Weights of a small GPT-style language model, trained from scratch on English Wikipedia.
Size: width 384, 4 heads of 128 (1 for keys and values).
Architecture: LayerNorm before each block, rotary positions, no biases in attention or MLP, tied embeddings.
Training: a variant of Muon for these matrices, 638M tokens, 9730 steps.
MLP neurons of a small language model. Each row is named by its layer, matrix (up: input weights) and neuron, and shows model dimensions 112-367. Each number is 128 + 32 x the weight over its row's rms, rounded and kept within 0 to 255. Numbers have three digits each.
After each neuron's rows, "fires after" lists the tokens most often just before its 100 highest values on Wikipedia text that the model never trained on.

L2.up939:147120106120123119106143153118061173091163201110056131132117132128139111169123153124078189140201147084100136144154118069141157126123120200180110078154115067125120114075068115163115124175104166111141098139105073109077148136115163074111142159141160186150129144107088155085140149163138115128181113171173115136199091153077152109098166107137146138109104117131076162125122206092128123081084193145143085171133083135116169084132127079090110168152144126076110120069124128178168174159153124166124119096159147143128117174116082120162140177101133074107149087087128151145096198147156149117125162130083200128142146115117122152133119154098101097137157165125145063043158125184134139172114117153132134131070103121122168135094099105054117148162161106131105149171093069153112225133120140
fires after: "\n", " \"", " (", "-", "B", "A"

L5.up708:109116126096138123111116129227188145122113087114133096128102132175149099159166102169108058096111163145165110112139153189145075134175116175112151141163088199093086117180100142147124133152151077164143150117070117103125160158168116125116123154101196119085116121122103160146115123164094098135093146150123103170095053106150164099082125157158118138199132124077071138149147099136153121111103114116137113075150158125160068122169183163111139120144144101132128150164131132117132162116101126114102151189056127161087181116152126124147166103118100120152117086166121164122114174178155162052110088143106091132122109151069112149171094120147157116083157199135139109140113125088105074155172123153119126176140118163101182133144074168197156084147126127102167166109105138123136148124122123
fires after: " Bo", "re", " Po", " Pla", ".", " 0"

L6.up86:146151162111113074141083173166164119080090161085075116110102078128091098126135095123169116097119107152195172155135141159076137068094133146147157091083126100090132132092080123152145113092146169222140137152106098131143174086075143134126126126087104122137057159131105067150108090121117123168167102149128171123123067145105160138149160152152127087141137113111096132149146182068167132065117167063179147130144165088133128137066143148095089121123178099110130137126121167112116179187127162178178132161131127142111141083175126100180112156178107134102084157124151131156151128112098162166127107186154110157094130095172135099072088094114173089156182159112102153150126173172176110146140049162128116114053150101136156118157145135106080123150170164154097155154135153140128123117121107
fires after: " ", "hi", " part", " out", "wi"

L2.up641:082152155094118181085181157148117152135127141094082075185041084106143127131146059135189160075090135138104111182128128107111094052128193146115114163124110112129131103070201158137131120178156104132153120156086097120158061172153164195116108095134142121162148133067129136099126187101156135100095183074154141128049125118113083170131128132099123175152128173135094097086155137131108128128085084105180150114153140112090114157136143103089096142118098033147096109098172165124091102104108153121153129079135114105119137115126101086120122114094101159113086119121098186128107149132164118165128139120137138136139160167113130130129102151122147124135191154133138235123089109082147085136151053124119192161104128168152126094185192142080111088137115168124124104096059129127151162124103142
fires after: " |", " E", " the", " C", "s", "E"

L5.up116:176132163173167174119143152105160137154127117133090139140093081146111156172162116085122145219088147105159123107138094141140144092136125183161125144182105165148116143166084132129115135075077086138141150153122152146160104105132095125081059148081086169158114118107105162113120072114160103118086162083127144136116137136163120095182162122108157101150142143148117088115137151124154143120083145151118106140104194077181057126153150133080113106144102128065069144224156064070120169150188165142102091137132116154134137153101071139113114186194106139131140087122128093146126180093110157144100186134086098150166106151150095131116131110133114139137127152212146149107093115143111082172165116086121131118101119180167107129143194137149096113113162115209162129088193127128168138124143128
fires after: " T", " St", "H", " Le", " Ho", "L"

L2.up304:137162119137138114065177111136060121135150113151116098111162142190134178167097130171186150113105143134173106100111145136109137083091098130120112107086145104083125150068044176140073110116168156133094153117124087098133133145115137154138127131164160148180152092089109148139127140138086031166162189144080166185173127064121081122159081089103079191115089167124160127134165127087119110148195066102149138109133164126120131160071121143169180154132148124119069141130133131148165143103137128203182119140093054139171150149089108137218117169109137142161157135162147184176104077157067148089143124137131139169165122123113078166127129154162150154137119122071178082128126138150064125137115111140107092062089177148091107080177164109081108142133122135113097068126092112111105135144133104
fires after: " G", " F", " B", " P"

L4.up368:186074140162138089153133127146169076101107150229096169158084135105143134162133155104115130095113120130151148103115092136117168072165111204150133138080096098089103107136106075104162146201147129165098108120166140110201091164137127085116142164157162132163099066103149105094107145168130169088125140183093119152105072132172119101146168097134160123092125098121141125095109163121135131191105163140143103107134154087162176149154134125152109164096151128146086135104056101137180162112101120127098124185205099134122122119170158158100104209147080117166117154153102090088177138104206143094146167142180146152169077128099093102192087123080067158154154121157125133126098160149091158102112077126136151178144125163139198132060098127143098110158132168125117111094083140077131084108157152
fires after: "s", "c", " pro", " comp"

L2.up554:125067098149165116089166135132152101123145141144072094129107071077099137093112175094117046090142097133119124136156059162169101159147095139150083131170115107143089164146123094170103133125133081228110153093108080161101079151179188113134139114177111113047140141145133131148069105087175174168111140143173151161121103148146078126136128118123138091116126130136110075150092168212154114096060148120133169127174192083104148115145155119100175154143157069153130109127183150125138128124126124124141113187164117093130115117165151135130106058137134179090148127159102149119183098089137097110175146191195102153124111115192124134107087145140125110176150133157102120181125147125111161172132131136132063141106180137095109158063112154227126100151087170174092163098089095140116097130157109
fires after: ".", "\n", " Ch", " m", " G", "I"

L2.up948:117122081103078156145131140075180139082103105060075150160150154164095115196158068157142117089143141099134120099117113214102129182100141142119151144111124151154102132154109159172082137123151163156127085124124126225157156141078168104104122096134161191131167070107128100095104147136135156102104166158142133104141121106062080146132121132159160163148156130172165131182100148184128060115145084105190129136145125125124116107131188125130089108175105179151045090082170161137172134092151196147157129138114128143144040143120134166140151105103153099133107151157145118136172071110179116175155109101065148120077154120129165168147165134074139141164112164083129142151120158113083177150113086157140125120120151152087115054143123097070106122118132091154149126111138153143100113148082102
fires after: " ", ":", "E", "K", "D", " \""

L2.up683:125147107153133149141133113144157110113099160117080111118177128143096108175117114101166109099158079093049179066150118153131094120111122121119143082105093083107108125174136041080054117194141112164097111176141083204122177099201197111153088133157097176150160139065105139125137069128131136154100177137134122204107057116092108144118131131142185140116171093091094108124131160145145161084114096150097133107167152103101169122136085155125102121114138083098145137093112109122135161087094139071121126131144158145110136146155115171145130135104212121142146125099108170118156154130142122117179128147035163100138146057185107124141116121118163086116118143119140048173104161125078181125090111155106078117134145128146123167094140134176139141143144185182102186116064099150148123106117081
fires after: " (", "\n", ".", "In", " sub", "/"

L2.up406:134146119152046122097145154155138176132152143171126114146115176071127058078194140115132105115182176167125131089145122146114067110120057137126129112118126060171099149163167154136142077160086112146142156093151123070125147138141146137148105105130157189112122128122128117147076141155065087107161129140128137146189079149123098152148121100133134127136101162099117081142130162142148103131119142147114118089115161157154131090156125101075186123137085123152133193221114178111155099108120164145119123145119118178175159119073150114122167138113046201168103119145173134212185087092108205140150139078102117142183074093115111102132112113076101181159085098109123092141169151109122096173099089180131136105110123144072089092117151084112088175117113170116130130144136075093166133158144139
fires after: " F", " W", " H", " G", " b"

L6.up12:153122132129163084073109168114081131080152103074095103162094195113109142127201134126108123124126126163151104109124130142147113135149089108156170163129089135106121115105096169185139131168116158115130195131185091141191117123165063103114142100086108165139158065148094116142087128200079110179167161118129089132197167165097056144096119137094135139093125110119181125105182180135122142126140087154085095127173106159129100142144185114133104116113141113163137077138057056179115105105140113152176134092133139079162103092050135094120098151123121141133099191087086159111100126173144061162183167128134120126172097118106112125127080140116092034147180126117131114098105136136184146128118142170128141149129191141132124165114099145082096093119118204179157148162078141122119111117067092
fires after: " a", " as", " st", " be", "s", " comp"

L4.up529:184050136118109110170120102084102160130096141126104150134166095158166097136142125156109084156038100177103177100058103157173067082110083098116163084097165127122140122088085136150100144095124136161107128076106128099147132188081151151156126206117088128100153148093146146112163162129128021156108138124120171173085177103157112168120137063187108118126077107183172139175160096140090144141146150130098128097103126102142153126182111091163106180086181090115060130090147102107141141136200107147080115127215163095142206104076120094161103191130126161160164152178137115103137124138081093194122106144151143145081091098117127149118171178122126149120184119120105158098117154111127176164118090118097144142120120111143155128146114017142141123162130061102114140088079113185106077127169137
fires after: "p", "im", "g", "ch", "am", "b"

L4.up1040:142117118127162102155165144100143085106144103088098120129084149146147155129120099025139094115097179184107138135154167200119085139111121139123104143160117131077126108159030144060153147122104149056143142134122097139183100157100155117133106157121166098148155149120162108174138135145110132138127166133111112190083149125118097130149149173126130138151140167149137105070113168082066144166110123092133107116138061164177133130094060124105094146066136151143135186091047152122163137090160149114142100117130134154086151153091112124147150154096116119131121228100140100142158082069189129190101100106148115121139130112120139101098105115096129094079120126137080127158065109125133160102111174172172108175070110176156160200103133117129098107136111176124200100137094107098141128112134111
fires after: "s", " a", " Per", " F", "ten", " the"

L4.up356:135159093090117162169099121184137160126105144120134197116130165054109138127172117119096099123125120152110066141127110102161140100173070098139106111158094161119135101109095147145150175112138105169106164070159103143110136141115189039157095119113149124133122101157135102147071123069157179131132168076126137166181109134125161062139142216099129112134163128093101139161135113136099144075157123061105060130092114103127094146101170133166118154172130149083167089115129203150180146103129181137075148149084162136102095167147141078159176155149133162167150141136135176137109145142101114089104109164065124145123107109075186148152074174174152097128158130131171128169155118102133120177149106098138080130164166175104150061109135190181110089139076158078155182126173122167082135145102097
fires after: "ro", "t", "re", " Po", "wi", "i"

L2.up137:084199125147181149135178165163147083152137160120126123116143167127124105147098101132110157085127132121160149161143141094175111147103142170089136153073136127143135094133135132162173146167142147168131064095127072158178083092152135170133121151121160074109142131209143127103061096120136103139074117135088142085081191129080115098108108164166126108158086129176126071115206146105130147174125146118151060071087183103109137131140086100154073123096041147178169144105124190113137162176137153083148125099126175125196105104075171060118196040136170119072136154116107118180125121160103112151141129118132153129142188110138179132158133133067179158148098156117128129128100098148160075169104071092146150166097163156115141156154100161087148125115108105163100057156124103112120152085107109
fires after: " ", " E", " mo", " the", " Ber"

L5.up442:171089108199124092132158118175084121137182161133085081140068181146135116091150178098080140102098133115131106104077129087143121146147110149148087118143148074115096087083062149111101144099137161138140171132111116094155104102112138161133122122118091119149176075149099096112175107134112112091126124169119136152109107107121086131132154154126173110116175103141117129078121139189180125170141177079105130102122156098184150091116124135138152140190122137153087152121055176135137112130167075126116089104162169093151126134147145044091159147098139100071126150100137167119143129147124051146170077095136124128143184094148097138146094110102115141106103063133150123101137145138068100112121164128086073129113117132154127153113131143112076151175099117151113114153117165088098091164146201
fires after: " in", "c", "s", "di", "p", "te"

L5.up1086:138153120175129139174122120152156147099068141113164130149166159127101140172116113095097106086141062054120139133132142156123114141098105191121123071126157114103090133070122147171089135097184159110130097116080085117101165183164147140121161113124124119104121132122104132138154124095197143126217084138059201150128149122187124112106099133176166145138185133094114106103121144137134086090160129132117128162068165105112140130125110166117097150133148152060112169103124109154171165075135158123104107158137133105137147077082146133102119124113135118151156205157161160201157106109051095083114030104081135119122117135170039154116068100187120132092117130125158130144140149099111156117130151175141097144094081136119073115070118077071109071151176072131129130089109143114079113156123105
fires after: "\n", ".", " Na", " Se", " Pi"

L4.up1032:140095139127157108172141098110112084139127123093128131169106146133125163178164178117124132079117184105115089108127150162051106127089172155120174117158120136137082098139126078089140127135157141108135087163097141146171108135092160189129142144095133126153160079095077077135115099118112160171129157128147192138075138056072106135098139135114111090160116155146126163149130154133108118083150116105153111163134120114081114167150135117071158108110156163113083170090073149142116126113167195068147131107122076109122091180109162139111118109128086149151148159126122122215194122126164086095077176125091070091146119063076115097107121117175167159170089042101110099161141136126154118162105093092128136093076077136141160116094066144118111188122092133146193110114125116086204158122166085
fires after: "\n", " F", " mo", "-", "|", "|---|---|"

L6.up186:127130151140078144108132126104109132154092114134135151166132123158137172184166144133198119168168120135060139091135109139132166111202176089130225116132105126151154153112065124167178128151109163133190111163134137109156136159090126085122116077089103110059138132176133102123141117108173117147130149069098155133129149161122113106134147086089115127193150127126117068125161112087113150125054174068166114095101199099128106135138163116072103149122125102129113155172117122098132133091097079104149130124145187109100149173228099125156115193145183144170071152117109064205131169106106128122063118066140127086162139175182105177119172136187146176111175108145155125158116144151119092126135093167122151100137129128136129138116133115138127139088130122155107157114123119118069079102129114
fires after: "ro", " St", " T", " B", "B", "us"

L2.up954:139160170110122122155116161172152112164085156125097132123138145120145164160133178101111121122144139120146128098162153171117120156131165201135161096144066197144131147120131134134111139163138159122096109121101096150125164168094152125160158146098128141095097148135185156141148158160127134121084155157109130117090127042110139108139112109085069097123090114193092148079117173095091083122172169170137094131059114135131054145090129140122159091202183163089098130145193175141099125069102143147137129106113162162163099192098146134152150113155155119117088137118154117096086162093080115162099121089074142170153107133153096121202122145090115109132080087078134092180160135203090140112099169124184153106156089126075157142118098160095150135097158129120099127060115090131102152187076116
fires after: " (", " ", "C", "B", "d", " \""

L4.up965:122191112153132142139185186071104080063116170096139166169044145112146139091130137137140141067069111093122139073126120191127144140109122112108132036113144190084169161121027136181142183176146101178155161146101169101127162141169166141123132133148152114123149104115078116094120137148127132146167172123163116170150117139122121184128129144160155145119145163171156117104140094170088170165091137124113072142126130144111161115154101134118120128125076177151118112125182167142171124122151175092136126113131109124081137147098081095156125163080116114122163146139146105122126137139130181182103092122039153138169127147122149103186136115108115157135154122153119113106114076192154171131089142123180103114124141164191067077193138077119093107198123122149113078071051118110132117192140126
fires after: " F", " re", "ef", "t", " f", "s"